Weights of a small GPT-style language model, trained from scratch on English Wikipedia.
Training: a variant of Muon for these matrices, 848M tokens, 12943 steps.
MLP neurons of a small language model. Each row is named by its layer, matrix (gate and up: input weights) and neuron, and shows model dimensions 256-383. Each number is 50 + 12 x the weight over its row's rms, rounded and kept within 0 to 99. A neuron's up and down rows have the sign that makes its largest values positive.
After each neuron's rows, "fires in" lists the words (lower case) most often at its 100 highest values on Wikipedia text that the model never trained on. A number after a token or word is its count.

L2.gate313:42 45 52 52 40 46 48 58 28 49 44 64 39 39 54 60 63 59 43 56 39 46 42 47 49 64 55 74 29 52 44 45 60 47 78 50 40 37 46 54 51 58 24 46 49 45 45 09 61 61 49 28 40 64 43 41 48 47 42 65 60 31 56 66 66 46 60 57 54 46 57 56 51 57 62 61 34 41 49 65 48 72 39 54 56 32 42 55 59 61 60 47 51 42 47 56 75 43 50 43 61 60 63 64 54 39 48 50 43 47 57 56 62 54 26 56 38 56 25 50 31 21 42 56 27 57 44 58
L2.up313:67 42 51 50 38 66 49 59 35 56 59 54 56 55 50 69 44 61 44 52 69 50 42 65 49 54 64 49 25 47 45 50 64 50 40 54 59 47 37 59 44 45 54 59 52 42 71 36 63 52 46 39 67 42 54 47 39 57 54 56 49 46 44 61 85 54 61 64 54 46 74 39 56 40 58 42 74 48 51 54 68 54 49 25 79 45 52 52 35 51 60 45 46 59 60 64 74 52 44 56 51 52 59 61 51 42 67 32 54 55 60 41 42 54 60 61 62 72 39 58 23 53 80 55 48 42 66 39
fires in: "university" 13, "society" 12, "college" 12, "company" 9, "association" 7, "constitution" 6

L2.gate723:48 43 45 73 40 51 35 59 72 35 60 29 33 38 38 67 55 28 51 64 45 53 37 34 58 55 42 50 43 50 52 36 75 62 39 78 63 55 37 45 54 54 53 61 45 69 64 49 55 33 80 50 41 60 37 53 57 40 43 47 43 27 53 53 61 54 53 44 33 71 39 65 44 44 39 35 46 57 34 64 62 41 41 42 72 64 28 47 30 52 32 50 52 42 41 41 38 67 65 46 74 34 61 56 72 67 56 49 48 43 32 63 49 58 57 53 67 26 58 53 32 35 39 64 53 44 70 73
L2.up723:75 50 34 55 45 56 36 63 59 49 71 46 40 76 41 46 47 57 47 46 42 39 49 38 50 40 41 44 30 62 53 48 65 51 38 37 60 49 53 49 65 57 82 55 45 57 55 57 33 49 57 42 65 60 44 45 79 28 54 45 51 27 39 44 53 54 43 59 56 48 40 60 53 65 34 24 51 34 00 67 49 38 52 44 35 63 40 32 42 37 42 30 39 51 31 44 43 55 56 50 57 38 53 48 65 40 59 67 54 50 30 48 55 67 36 53 57 45 68 37 41 59 36 48 60 51 76 56
fires in: "two" 26, "one" 19, "three" 13, "six" 9, "seven" 7, "four" 6

L3.gate856:58 57 52 34 46 39 68 59 67 53 25 35 68 69 67 80 35 46 39 30 43 24 39 82 49 50 59 27 43 52 62 54 40 54 58 47 47 59 31 68 72 59 50 47 80 56 48 45 61 82 57 63 65 50 43 54 37 36 50 47 46 64 42 65 62 38 53 40 49 45 70 59 68 57 45 41 56 50 58 40 62 51 60 37 47 76 33 60 61 45 16 40 29 49 37 33 56 44 53 72 55 42 57 43 74 46 46 45 40 54 52 49 59 44 51 36 54 61 40 80 30 64 74 58 40 33 53 51
L3.up856:46 51 32 61 41 55 36 52 70 34 52 41 32 55 80 51 41 41 70 84 56 49 52 54 52 55 45 50 49 30 44 58 53 45 58 41 40 56 50 60 59 47 57 70 40 75 46 60 45 35 60 50 52 20 53 52 44 60 52 32 56 56 43 73 63 49 32 55 40 26 46 65 49 36 47 42 41 31 47 49 33 60 56 50 55 51 64 47 39 46 58 70 45 39 56 45 48 66 55 40 62 34 34 51 16 56 51 69 42 62 51 55 62 38 58 39 61 55 48 67 56 37 51 61 56 60 57 45
fires in: "on" 22, "at" 9, "like" 8, "following" 6, "only" 4, "addition" 4

L7.gate1426:69 62 63 44 56 52 53 30 61 57 64 46 55 45 56 68 47 52 58 72 52 59 57 49 81 50 54 44 61 67 55 53 34 54 40 42 46 52 46 49 62 51 40 37 36 30 48 49 44 50 40 51 57 39 44 43 43 21 59 39 54 35 64 32 54 48 25 43 75 54 58 48 52 26 57 48 66 61 49 35 46 50 50 39 43 55 51 49 57 47 48 69 43 57 42 49 60 76 54 40 54 51 54 56 48 51 37 62 55 48 36 52 40 61 69 65 38 46 63 36 55 51 42 67 44 43 61 48
L7.up1426:50 76 33 56 50 68 53 52 63 53 41 48 33 57 22 64 38 40 66 74 44 37 42 41 49 70 48 47 47 52 53 62 52 71 52 43 71 46 55 64 54 56 28 45 37 72 38 39 39 60 52 28 54 45 45 35 41 42 36 42 43 62 57 26 53 48 43 48 51 46 61 55 49 43 75 46 52 33 47 70 48 53 33 34 25 58 65 63 80 33 76 54 45 69 31 58 49 51 32 70 48 55 43 57 53 44 47 62 70 66 68 27 48 68 65 42 32 61 30 35 46 54 27 31 50 74 57 43
fires in: "had" 60, "and" 5, "has" 5, "having" 4, "or" 4

L7.gate1002:49 61 38 32 27 58 77 29 37 55 53 52 46 36 43 60 54 62 56 62 45 53 40 53 48 44 55 42 51 41 36 56 16 49 57 49 49 46 56 56 53 53 64 33 53 21 43 55 46 72 55 31 38 47 50 76 46 55 51 63 63 56 58 45 65 62 56 49 54 56 47 52 56 71 68 58 70 53 65 65 44 27 59 58 39 70 59 36 54 64 59 75 63 57 37 43 59 52 61 39 59 37 31 54 50 56 35 32 54 60 42 48 58 60 64 63 63 54 43 43 56 64 36 46 52 63 47 53
L7.up1002:49 46 46 42 37 53 50 27 40 58 40 54 79 45 57 60 44 40 55 61 57 50 48 52 60 41 48 44 48 38 46 70 34 41 57 61 41 58 60 44 44 43 44 31 50 36 78 53 40 59 45 46 37 44 52 43 61 50 52 59 40 50 45 47 61 74 41 36 53 47 54 44 43 46 55 57 69 62 74 58 64 26 48 39 61 51 63 32 57 63 46 49 55 57 48 32 51 51 71 59 59 47 43 56 44 52 60 41 33 79 50 50 56 55 44 36 42 59 48 81 55 59 40 34 52 34 39 49
fires in: "of" 21, "by" 14, "for" 11, "from" 8, "to" 6

L2.gate1155:56 62 46 29 19 62 50 44 74 59 48 43 41 58 66 67 39 57 56 65 53 48 58 56 40 59 80 45 52 61 70 29 53 60 55 47 34 53 25 44 36 50 77 50 71 47 70 38 69 54 59 55 63 68 34 50 45 45 58 32 52 47 50 90 46 56 34 58 54 45 59 56 52 53 44 27 71 53 56 45 48 55 43 55 30 64 46 44 33 54 38 52 26 43 51 51 34 48 60 51 50 54 30 51 50 49 37 44 39 54 65 41 43 47 51 29 52 51 64 51 51 59 55 40 41 51 59 54
L2.up1155:80 52 32 44 43 53 54 45 68 26 38 47 51 62 51 54 23 31 44 47 32 57 45 40 75 37 64 31 43 70 66 57 47 61 57 45 56 51 50 54 39 48 52 48 64 44 39 43 43 39 26 76 48 64 47 32 48 43 47 52 52 48 40 67 55 63 36 62 47 17 49 56 64 64 70 30 52 47 59 48 42 57 62 85 60 61 49 57 61 55 55 48 26 42 70 44 45 61 41 53 47 58 56 47 42 39 34 49 36 56 42 47 54 34 68 40 55 76 62 63 32 27 59 57 55 50 51 43
fires in: "on" 34, "with" 7, "live" 6, "like" 4

L2.gate320:50 56 75 44 62 48 34 59 53 59 45 53 53 56 63 47 56 47 27 60 57 56 53 66 52 41 50 42 38 37 78 29 49 37 76 63 64 52 72 34 50 32 35 51 52 36 55 58 51 69 42 30 40 48 59 45 55 70 38 56 68 43 44 32 58 50 42 34 62 37 45 43 49 47 55 47 53 56 37 44 70 26 53 48 71 64 54 80 63 64 48 35 58 31 47 60 51 47 65 62 52 53 43 31 75 31 42 56 61 48 45 47 33 48 65 52 42 65 49 47 41 55 44 76 66 55 34 43
L2.up320:44 40 76 48 48 54 31 61 46 51 53 40 45 66 48 43 53 54 53 48 59 85 56 58 49 39 59 57 39 47 66 49 50 40 58 66 57 59 43 44 48 53 46 47 32 52 47 32 43 56 56 27 43 48 50 56 50 52 45 45 45 65 38 41 54 64 53 60 48 19 84 40 36 29 40 40 29 65 62 38 55 41 45 73 61 58 62 52 56 50 58 61 51 53 28 68 55 56 65 42 23 41 47 42 55 42 51 42 45 60 27 51 46 52 37 58 50 64 40 47 48 30 67 67 55 74 57 45
fires in: "can" 21, "have" 20, "has" 15, "had" 8, "would" 7, "having" 5

L7.gate650:53 52 49 63 67 33 59 58 53 42 63 44 54 50 57 26 45 48 81 47 70 54 44 59 53 34 70 31 73 43 37 79 57 61 67 42 61 38 50 64 46 51 53 55 39 61 27 17 52 53 62 60 45 62 57 61 53 50 51 63 22 47 40 50 75 55 62 55 67 47 24 51 60 51 46 40 39 41 44 30 53 43 56 58 59 45 50 47 52 74 45 43 38 61 51 72 29 58 40 65 39 59 45 42 50 55 64 73 45 53 55 65 52 63 53 36 71 78 60 55 39 45 49 44 58 39 52 58
L7.up650:45 44 34 69 55 44 83 49 34 58 49 34 75 41 64 64 40 57 74 78 41 60 48 37 62 55 45 38 61 73 58 48 53 45 43 61 44 34 40 63 65 45 65 45 61 51 41 53 57 55 42 38 44 57 62 64 47 38 73 46 59 50 30 63 70 50 44 69 51 59 43 61 67 47 52 53 35 57 59 41 59 33 37 52 73 73 49 56 57 60 70 61 49 40 54 41 30 56 45 73 40 54 56 44 59 43 54 67 57 36 81 43 55 71 45 76 57 27 47 61 37 23 49 49 55 50 53 43
fires in: "a" 57

L5.gate329:47 54 51 32 47 51 69 56 39 57 67 52 53 47 60 43 44 73 44 51 52 51 53 50 44 46 47 52 55 39 40 66 50 62 78 51 51 72 53 22 57 32 50 49 53 65 62 52 48 33 28 48 59 56 47 56 67 35 64 60 56 52 50 42 54 57 43 35 52 61 58 66 40 52 73 59 47 28 28 69 64 45 40 44 50 57 80 61 62 52 45 48 50 33 45 36 34 62 35 36 69 68 51 49 66 22 22 52 58 60 46 62 66 66 46 59 60 34 53 57 38 64 53 57 48 58 54 41
L5.up329:37 63 65 29 44 67 57 42 61 40 32 51 42 69 35 51 47 38 45 64 59 45 63 40 41 69 60 64 64 40 72 55 35 51 55 30 46 50 59 49 56 65 51 54 38 61 59 73 57 62 30 59 40 56 52 38 54 54 36 59 49 51 57 48 47 56 55 34 62 32 57 44 50 55 48 45 70 34 63 69 33 66 68 37 41 61 53 45 46 64 58 61 51 32 70 54 52 32 87 35 61 62 42 46 38 55 50 34 55 40 60 32 40 51 64 35 22 61 49 60 44 43 46 44 56 47 57 70
fires in: "by" 34, "under" 14, "player" 10, "and" 7, "serbian" 5

L5.gate1525:61 43 40 54 41 46 32 67 49 44 29 49 30 38 34 34 34 57 37 57 54 38 45 25 57 49 34 70 26 67 44 44 77 44 61 63 65 61 47 49 30 48 40 42 34 32 52 29 66 60 45 52 56 44 57 40 48 65 59 50 64 55 63 63 52 46 43 77 57 51 79 66 54 57 35 45 33 49 52 35 69 51 69 39 54 67 53 51 72 64 55 50 63 55 61 57 51 57 51 57 40 65 38 33 58 55 57 44 52 44 46 68 50 43 72 53 40 56 40 31 43 76 51 65 63 48 63 35
L5.up1525:57 52 45 57 46 55 40 48 67 56 40 36 65 43 45 56 50 69 65 73 38 49 58 32 53 64 34 47 46 55 54 52 51 44 51 41 49 46 36 46 27 47 47 47 54 53 41 42 52 74 48 37 63 52 33 44 47 50 42 76 66 30 43 45 45 54 49 39 47 33 61 68 52 47 49 53 39 41 48 45 52 55 56 49 38 52 51 34 71 73 39 46 63 54 42 55 65 69 60 26 48 53 52 48 46 55 36 57 42 46 64 86 49 58 55 63 60 43 35 37 52 40 65 37 71 53 59 45
fires in: "to" 76, "not" 5, "cannot" 4

L3.gate1052:63 59 52 52 51 74 67 61 68 52 54 46 70 31 56 47 61 48 49 46 58 39 38 42 22 46 42 34 57 36 48 65 63 57 59 45 65 59 47 81 57 49 54 40 65 46 59 44 50 35 49 36 54 45 51 61 34 42 41 39 62 38 49 44 75 45 42 58 63 69 50 65 63 47 54 49 44 57 54 29 66 49 55 47 54 46 54 50 53 46 69 59 43 46 68 46 48 66 50 62 62 71 18 67 38 43 63 44 55 54 63 70 49 60 71 62 40 41 35 51 59 47 27 47 66 41 53 60
L3.up1052:56 60 28 58 68 44 56 59 39 44 53 82 45 50 29 42 56 61 60 50 48 30 62 59 50 64 51 60 46 56 30 55 49 42 33 25 37 59 52 33 49 44 54 57 48 67 65 53 65 42 36 47 49 61 40 38 50 43 43 48 39 43 59 53 52 46 41 44 54 48 60 57 56 40 40 48 57 72 60 55 30 37 46 44 36 45 47 54 74 39 66 85 50 44 59 77 42 49 50 60 56 42 35 60 32 48 35 43 37 42 51 52 68 46 42 41 42 36 65 77 35 46 41 48 56 41 57 63
fires in: "and" 44, "loan" 6, "2026" 4

L5.gate121:60 52 51 49 52 45 61 55 47 81 66 55 66 57 51 49 63 50 57 34 44 54 70 58 56 49 65 45 44 38 71 36 33 55 77 36 43 59 27 47 31 77 55 50 49 55 56 47 60 78 50 48 43 52 41 56 70 55 63 52 60 56 41 67 72 54 61 59 40 31 43 46 80 50 58 53 48 47 42 42 48 64 56 49 58 64 74 58 66 55 44 26 32 55 19 39 58 49 56 55 45 60 29 46 24 47 50 50 46 62 32 21 25 62 55 52 44 71 51 27 55 55 52 66 58 57 44 55
L5.up121:48 57 47 62 39 62 36 54 68 66 49 44 46 56 30 64 60 22 69 44 37 60 29 42 59 57 41 36 31 47 63 51 47 39 44 45 76 66 36 56 54 73 90 41 40 37 46 61 76 27 32 44 49 48 42 28 56 48 48 59 62 53 36 59 44 46 58 51 34 54 59 39 61 44 63 41 39 51 64 53 46 64 67 59 33 39 43 38 29 53 42 58 53 41 75 39 50 21 65 65 61 59 48 72 57 56 48 38 52 40 31 45 42 51 67 50 48 46 56 31 55 28 60 68 46 68 86 76
fires in: "had" 21, "made" 16, "n" 11, "has" 9, "are" 7, "have" 5

L5.gate443:60 41 63 40 51 58 63 54 38 41 63 43 57 57 51 36 51 39 45 63 66 54 75 64 22 47 23 40 52 30 45 59 60 38 65 36 50 56 60 49 65 56 68 48 38 70 67 46 75 37 40 35 50 36 47 64 64 40 36 45 40 49 75 60 67 62 47 40 50 56 64 35 55 57 35 42 76 22 31 48 35 74 54 69 67 58 38 50 33 44 61 37 45 65 43 55 42 51 52 63 65 52 42 57 53 52 48 47 55 42 49 32 57 35 37 48 41 58 41 59 42 25 58 55 46 37 41 35
L5.up443:57 37 34 56 54 56 70 36 54 48 61 53 80 53 34 57 58 49 35 38 45 52 51 56 69 39 38 56 37 53 42 35 45 60 48 60 64 29 57 58 72 57 61 52 51 50 56 74 61 30 51 57 69 30 26 52 53 36 65 51 55 31 13 38 51 55 36 42 69 61 43 54 54 34 31 30 45 51 55 35 48 57 60 59 48 45 67 34 55 49 50 64 45 59 51 47 17 53 67 67 53 57 46 61 69 30 55 58 71 57 36 46 45 28 45 63 50 37 62 44 31 67 51 33 66 48 51 45
fires in: "three" 11, "are" 10, "two" 9, "were" 8, "those" 8, "these" 7

L7.gate598:59 56 58 48 45 57 60 38 54 39 24 47 54 41 56 65 40 64 47 42 21 42 63 38 31 66 55 57 78 48 55 60 30 59 47 57 50 57 65 66 55 55 54 19 59 62 68 46 57 55 44 55 51 48 43 67 46 48 52 70 46 50 37 53 65 42 54 55 35 54 69 35 51 64 40 44 37 68 44 45 39 46 41 58 42 63 67 33 32 55 58 67 38 27 39 59 22 53 72 56 73 49 47 34 45 46 44 55 55 49 43 54 47 69 64 66 58 48 35 54 43 59 56 53 59 50 59 53
L7.up598:37 60 55 48 70 31 44 12 46 48 70 43 47 74 64 35 32 48 56 63 72 54 45 38 47 64 30 45 81 55 40 61 45 43 38 43 52 55 39 39 53 34 55 53 20 41 51 54 31 61 72 67 62 47 29 39 57 41 55 40 46 49 50 56 50 69 57 53 53 35 50 53 45 56 47 55 53 69 57 47 67 51 49 56 65 28 37 42 67 56 47 57 56 24 25 61 47 62 49 44 63 48 32 70 44 56 39 53 48 48 57 51 54 71 58 53 56 61 51 58 54 44 40 58 50 54 37 48
fires in: "to" 36, "for" 18, "and" 9

L7.gate952:55 83 70 68 44 60 55 54 63 58 51 45 50 36 64 54 47 51 54 60 72 45 51 43 47 46 65 46 61 55 59 61 67 53 51 56 51 53 50 38 70 26 32 30 50 53 50 32 29 48 38 65 43 32 57 52 24 54 62 52 43 57 46 45 66 32 56 35 62 62 59 45 47 50 49 32 27 61 60 60 58 47 62 53 52 50 59 63 51 36 69 46 32 46 33 54 54 59 41 67 41 60 41 59 42 33 46 52 81 36 32 57 60 54 39 71 53 18 50 43 54 59 53 48 48 35 55 77
L7.up952:67 58 75 67 54 63 47 33 46 54 52 33 77 36 56 66 35 48 61 43 49 28 49 33 62 51 69 56 30 59 64 42 61 44 56 39 39 57 38 38 72 49 71 41 53 72 35 23 41 53 38 48 60 46 68 53 38 66 55 26 71 34 60 41 48 26 55 40 85 29 52 45 63 61 59 61 47 52 58 55 55 38 24 47 72 46 67 43 44 56 43 53 52 53 44 43 58 49 48 48 47 35 59 51 52 55 60 51 44 49 28 52 39 51 43 27 43 49 47 69 49 49 49 69 64 52 53 53
fires in: "and" 58, "ncaa" 10, "open" 4

L2.gate528:45 60 43 33 53 28 58 55 53 38 50 76 46 56 57 41 70 66 41 48 27 59 38 44 66 52 37 73 65 55 79 35 40 44 65 36 55 50 41 39 27 52 30 53 47 58 33 67 55 58 47 27 38 46 39 31 45 50 49 58 64 51 58 56 42 26 44 47 51 49 52 58 45 43 51 42 29 52 62 52 50 42 49 50 56 61 53 56 30 58 21 52 50 48 38 39 27 42 54 70 57 60 43 44 50 51 51 59 43 44 67 70 52 32 44 40 62 52 52 36 65 47 65 58 31 18 49 37
L2.up528:42 43 83 34 86 44 57 56 52 61 54 51 36 51 51 40 55 57 32 66 44 54 42 51 47 46 49 73 44 74 50 39 57 54 59 55 72 38 45 53 36 42 33 54 56 62 38 57 66 63 56 32 42 52 62 44 63 66 38 44 49 29 51 59 63 57 61 33 48 44 57 48 52 62 71 42 57 41 45 44 45 50 45 47 72 62 69 48 50 55 49 58 50 42 68 68 27 56 43 60 44 56 58 54 35 58 46 49 62 51 53 44 34 37 44 30 36 62 61 28 36 55 68 37 50 61 54 51
fires in: "house" 17, "company" 15, "station" 11, "college" 8, "line" 6

L7.gate915:45 54 60 52 60 66 43 62 60 53 38 37 36 47 58 48 42 29 79 67 20 45 52 43 44 57 25 55 72 55 41 32 35 52 59 48 54 54 33 42 28 57 53 48 58 62 60 52 64 50 54 46 63 51 30 36 54 53 56 72 48 48 67 52 45 56 52 59 51 49 44 58 48 41 38 46 47 44 60 36 43 41 63 35 71 61 54 41 67 58 20 60 55 53 47 53 53 57 54 47 31 68 28 54 30 49 28 27 74 64 66 53 15 51 45 57 48 57 52 46 47 54 33 57 54 53 31 68
L7.up915:38 36 59 51 46 56 66 61 52 44 59 56 50 54 38 47 45 58 52 63 39 47 46 33 48 65 28 54 54 70 38 47 44 49 53 40 47 51 44 28 29 52 61 35 44 41 55 52 30 57 48 43 65 48 34 45 55 70 45 46 55 57 40 38 40 51 56 43 44 40 54 47 55 30 50 70 77 32 40 41 72 41 45 36 56 41 58 55 58 32 43 57 47 47 48 50 45 56 69 42 52 49 44 49 59 50 82 47 54 48 59 53 29 58 67 64 44 44 62 37 31 59 50 78 67 46 34 43
fires in: "to" 78, "help" 5

L2.gate718:60 62 54 34 52 67 78 74 47 45 41 60 51 59 32 33 50 81 82 25 35 63 53 66 61 52 29 55 51 50 56 52 61 69 42 42 46 40 43 35 40 51 33 52 58 41 45 62 47 50 37 74 49 53 59 74 65 52 46 32 38 32 62 40 43 59 56 36 45 52 55 59 36 57 48 58 49 32 65 38 31 55 58 47 34 51 45 59 29 59 52 69 41 51 78 46 46 54 24 40 41 36 54 17 51 42 27 50 62 25 58 45 52 56 57 68 64 70 54 50 55 59 40 55 29 66 63 17
L2.up718:48 35 19 45 39 61 26 45 41 39 58 51 43 66 41 58 45 52 48 48 81 41 60 59 44 63 35 66 57 50 57 30 55 33 55 54 38 53 26 41 50 56 45 66 43 30 32 36 54 42 38 59 53 50 48 63 52 46 61 36 40 72 38 55 73 47 58 52 30 47 43 44 28 50 51 62 53 51 43 39 38 43 45 51 45 66 47 44 34 39 68 48 36 56 54 45 27 48 18 25 52 42 46 53 54 42 62 52 71 54 43 54 47 34 72 42 51 33 52 44 36 42 53 71 50 68 55 37
fires in: "private" 27, "teacher" 8, "chinese" 6, "birth" 5, "participated" 4, "children" 4

L7.gate408:47 60 52 50 41 44 56 51 68 58 39 39 72 35 54 56 60 35 44 54 32 32 41 52 30 50 41 46 38 50 67 69 47 46 55 45 56 62 36 53 59 73 37 28 47 37 55 45 69 57 25 45 74 52 52 35 52 47 30 49 41 35 50 46 40 48 43 39 61 32 52 58 43 53 42 48 43 54 45 36 50 56 64 22 37 84 57 65 45 29 46 66 35 39 60 54 44 49 66 35 51 24 41 50 55 37 37 42 41 48 68 71 56 55 62 38 78 34 40 50 50 59 62 42 52 26 60 47
L7.up408:64 47 75 23 33 53 41 45 43 37 57 40 56 48 42 51 44 53 68 39 60 40 37 43 58 95 49 51 35 31 42 63 61 73 57 47 35 47 50 43 41 64 27 40 36 50 46 51 59 68 48 61 58 45 51 43 40 44 17 49 76 62 45 67 55 59 51 44 51 43 48 53 53 48 50 47 64 30 62 43 66 85 54 36 49 63 31 47 59 35 66 31 40 33 72 37 50 49 58 43 53 47 48 49 72 25 59 45 48 11 51 56 38 34 70 73 48 34 48 37 39 51 45 41 44 40 42 54
fires in: "to" 30, "would" 17, "not" 13, "which" 7

L3.gate821:45 68 32 42 50 19 64 43 40 64 55 46 43 55 53 46 64 59 38 54 57 48 51 43 59 36 53 42 53 61 44 57 42 47 70 52 46 32 40 32 52 70 55 84 30 31 38 52 57 46 61 51 43 49 64 46 61 65 44 22 33 44 50 40 36 46 48 34 55 46 46 44 48 58 41 42 58 39 52 63 41 67 61 51 42 58 35 49 48 45 34 51 40 53 52 62 34 45 44 60 45 47 46 59 38 47 64 53 72 65 37 32 63 73 64 58 58 54 65 76 50 55 54 50 38 46 76 60
L3.up821:71 47 59 47 47 42 41 53 58 79 43 39 35 63 67 57 34 29 27 53 50 64 33 45 55 52 57 48 47 56 48 64 48 55 48 35 60 45 38 44 46 35 55 32 31 46 49 58 33 37 52 59 57 38 76 54 33 27 54 47 37 48 39 51 61 49 27 46 46 73 44 60 63 40 47 64 44 35 21 54 65 54 62 54 58 48 39 39 46 41 62 66 54 50 44 64 53 32 45 50 42 53 53 64 60 56 58 62 50 51 30 33 46 48 45 56 48 63 50 73 40 34 37 69 62 62 45 83
fires in: "a" 26, "one" 12, "was" 8, "had" 8, "first" 7, "early" 7

L7.gate1128:66 40 72 54 44 44 44 54 35 56 61 48 56 51 49 34 55 54 41 51 51 65 58 70 54 41 51 31 32 66 36 51 38 69 57 65 57 54 37 45 68 43 50 48 36 72 55 31 73 59 43 47 47 37 62 58 51 72 34 68 41 34 45 51 65 28 43 46 47 47 48 51 46 54 49 44 30 51 50 44 58 40 61 61 38 57 59 49 48 43 44 28 37 49 56 61 54 31 61 48 37 84 35 62 57 55 52 65 57 42 68 41 46 55 64 44 60 19 63 50 40 58 57 43 50 46 50 63
L7.up1128:46 64 62 42 61 47 61 43 22 34 49 51 61 35 53 51 54 45 36 29 61 53 51 55 50 45 53 67 44 54 59 59 80 59 51 35 36 68 51 41 51 61 65 44 57 48 52 36 54 55 53 50 46 37 48 60 48 61 48 26 49 41 29 33 51 52 53 66 58 33 57 36 58 71 61 40 57 63 54 41 39 46 50 49 31 57 48 62 58 44 54 62 47 29 54 37 50 68 64 59 34 63 37 52 30 31 44 49 52 40 57 53 40 18 48 59 42 56 63 45 44 24 47 43 55 41 33 67
fires in: "the" 20, "a" 17, "born" 7, "retired" 4, "was" 4, "an" 4

L7.gate1329:51 48 38 41 69 40 46 55 52 46 62 30 50 38 46 36 56 51 39 51 41 33 43 38 42 43 30 44 46 52 62 53 62 58 61 47 44 66 52 47 64 54 64 69 34 70 68 61 51 71 45 53 63 33 72 41 74 21 64 51 36 42 37 27 48 17 36 44 47 49 28 67 28 57 47 60 56 51 40 49 33 49 60 71 63 48 55 62 38 73 36 22 49 64 37 45 45 59 71 54 37 44 64 43 33 78 38 55 52 61 41 44 61 46 38 52 53 60 44 49 36 44 35 71 44 47 48 51
L7.up1329:36 78 34 36 29 50 32 44 55 47 44 35 50 48 42 42 53 67 33 69 43 40 52 48 54 58 45 20 39 80 46 39 59 55 63 35 57 58 51 75 59 56 54 65 46 55 44 46 53 67 65 44 69 42 45 40 37 71 47 40 35 34 61 43 46 52 40 31 29 56 31 60 31 43 43 42 67 43 45 55 18 50 52 48 43 59 44 45 35 60 34 50 32 54 28 46 59 66 60 54 70 43 46 50 38 49 31 36 48 52 60 36 40 48 38 66 24 41 52 47 66 40 49 66 46 50 44 42
fires in: "three" 18, "two" 10, "four" 9, "fifth" 9, "fourth" 6, "five" 6

L5.gate490:51 38 48 47 60 48 11 51 50 52 34 72 38 47 55 75 64 46 49 50 40 58 57 45 53 27 22 27 48 62 41 56 52 42 50 63 62 59 32 28 38 43 55 46 34 43 57 57 67 61 55 31 49 35 36 30 58 39 45 66 60 33 62 32 68 47 50 75 44 37 62 53 68 54 64 44 29 54 48 48 50 59 65 42 48 51 37 52 47 56 13 56 57 58 41 56 58 77 58 26 44 50 57 35 57 56 45 38 48 55 81 49 59 67 45 70 57 39 40 51 46 44 47 50 65 29 61 44
L5.up490:55 41 45 63 40 36 38 40 64 54 37 54 45 61 54 59 24 61 28 38 48 53 53 44 43 53 31 68 52 62 57 38 63 63 54 61 26 53 56 64 55 40 62 26 54 50 54 61 37 41 56 48 41 54 56 56 45 54 58 56 54 56 55 54 71 45 38 57 54 36 45 43 76 44 44 50 60 52 61 41 55 58 46 70 68 44 58 49 48 55 25 63 37 42 72 19 37 33 66 76 36 50 48 50 62 59 50 29 66 61 42 56 46 35 39 57 42 72 62 47 43 63 32 55 59 43 49 35
fires in: "to" 68

L7.gate440:46 29 42 26 76 52 30 41 62 28 30 62 54 47 47 63 45 40 48 47 56 59 47 38 51 68 41 49 52 27 43 57 52 55 32 33 63 69 46 35 29 63 64 32 50 39 69 74 49 77 67 65 49 54 34 39 28 43 34 50 67 32 56 68 68 49 50 48 29 43 43 62 60 41 64 52 52 63 58 38 43 51 67 44 54 65 60 14 53 73 66 36 53 55 57 29 40 85 54 61 47 53 31 34 47 52 42 38 45 63 29 67 43 72 47 66 35 44 37 27 43 53 54 47 43 32 36 31
L7.up440:19 45 46 31 49 64 34 53 72 41 46 29 61 64 46 54 51 43 58 72 50 51 60 41 53 59 45 43 43 42 54 51 53 34 63 47 61 43 50 43 35 57 27 48 44 50 56 49 60 58 41 33 66 47 29 25 66 70 43 40 62 50 69 58 42 66 39 43 48 56 53 40 50 52 36 38 69 67 55 49 59 62 52 62 43 35 44 48 67 57 59 39 61 61 50 38 46 47 59 47 53 56 31 42 53 40 21 43 42 45 61 42 34 58 61 45 66 62 40 31 32 44 67 51 58 49 45 50
fires in: "to" 73, "together" 5

L2.gate299:64 44 49 38 52 63 47 71 48 44 67 45 43 53 30 37 66 60 55 42 52 31 47 62 54 74 89 48 53 46 38 32 56 39 63 56 60 45 25 53 72 55 56 70 47 53 47 39 48 59 61 36 52 38 41 66 38 41 47 69 50 49 62 40 66 48 70 40 44 34 60 56 57 35 64 59 45 47 42 42 47 44 57 34 37 49 47 47 56 30 40 29 53 43 56 67 52 50 44 37 56 32 57 65 37 51 42 68 61 48 37 45 56 55 65 47 71 61 48 41 69 25 64 48 39 51 60 56
L2.up299:65 50 39 39 38 72 48 42 25 52 48 51 46 34 46 54 63 60 33 48 59 38 43 60 50 57 73 40 45 60 30 42 50 55 55 48 58 58 42 44 67 53 59 65 64 61 48 61 52 72 43 59 75 67 74 71 40 56 54 55 54 67 46 46 73 59 67 23 49 43 49 48 41 49 40 64 54 43 45 55 44 52 52 52 53 52 46 67 86 51 33 60 60 44 51 53 34 35 41 42 74 47 64 55 53 42 46 48 60 67 54 54 44 58 42 34 61 34 53 32 29 46 61 61 48 50 42 67
fires in: "private" 20, "children" 11, "graduated" 7, "graduate" 6, "undergraduate" 6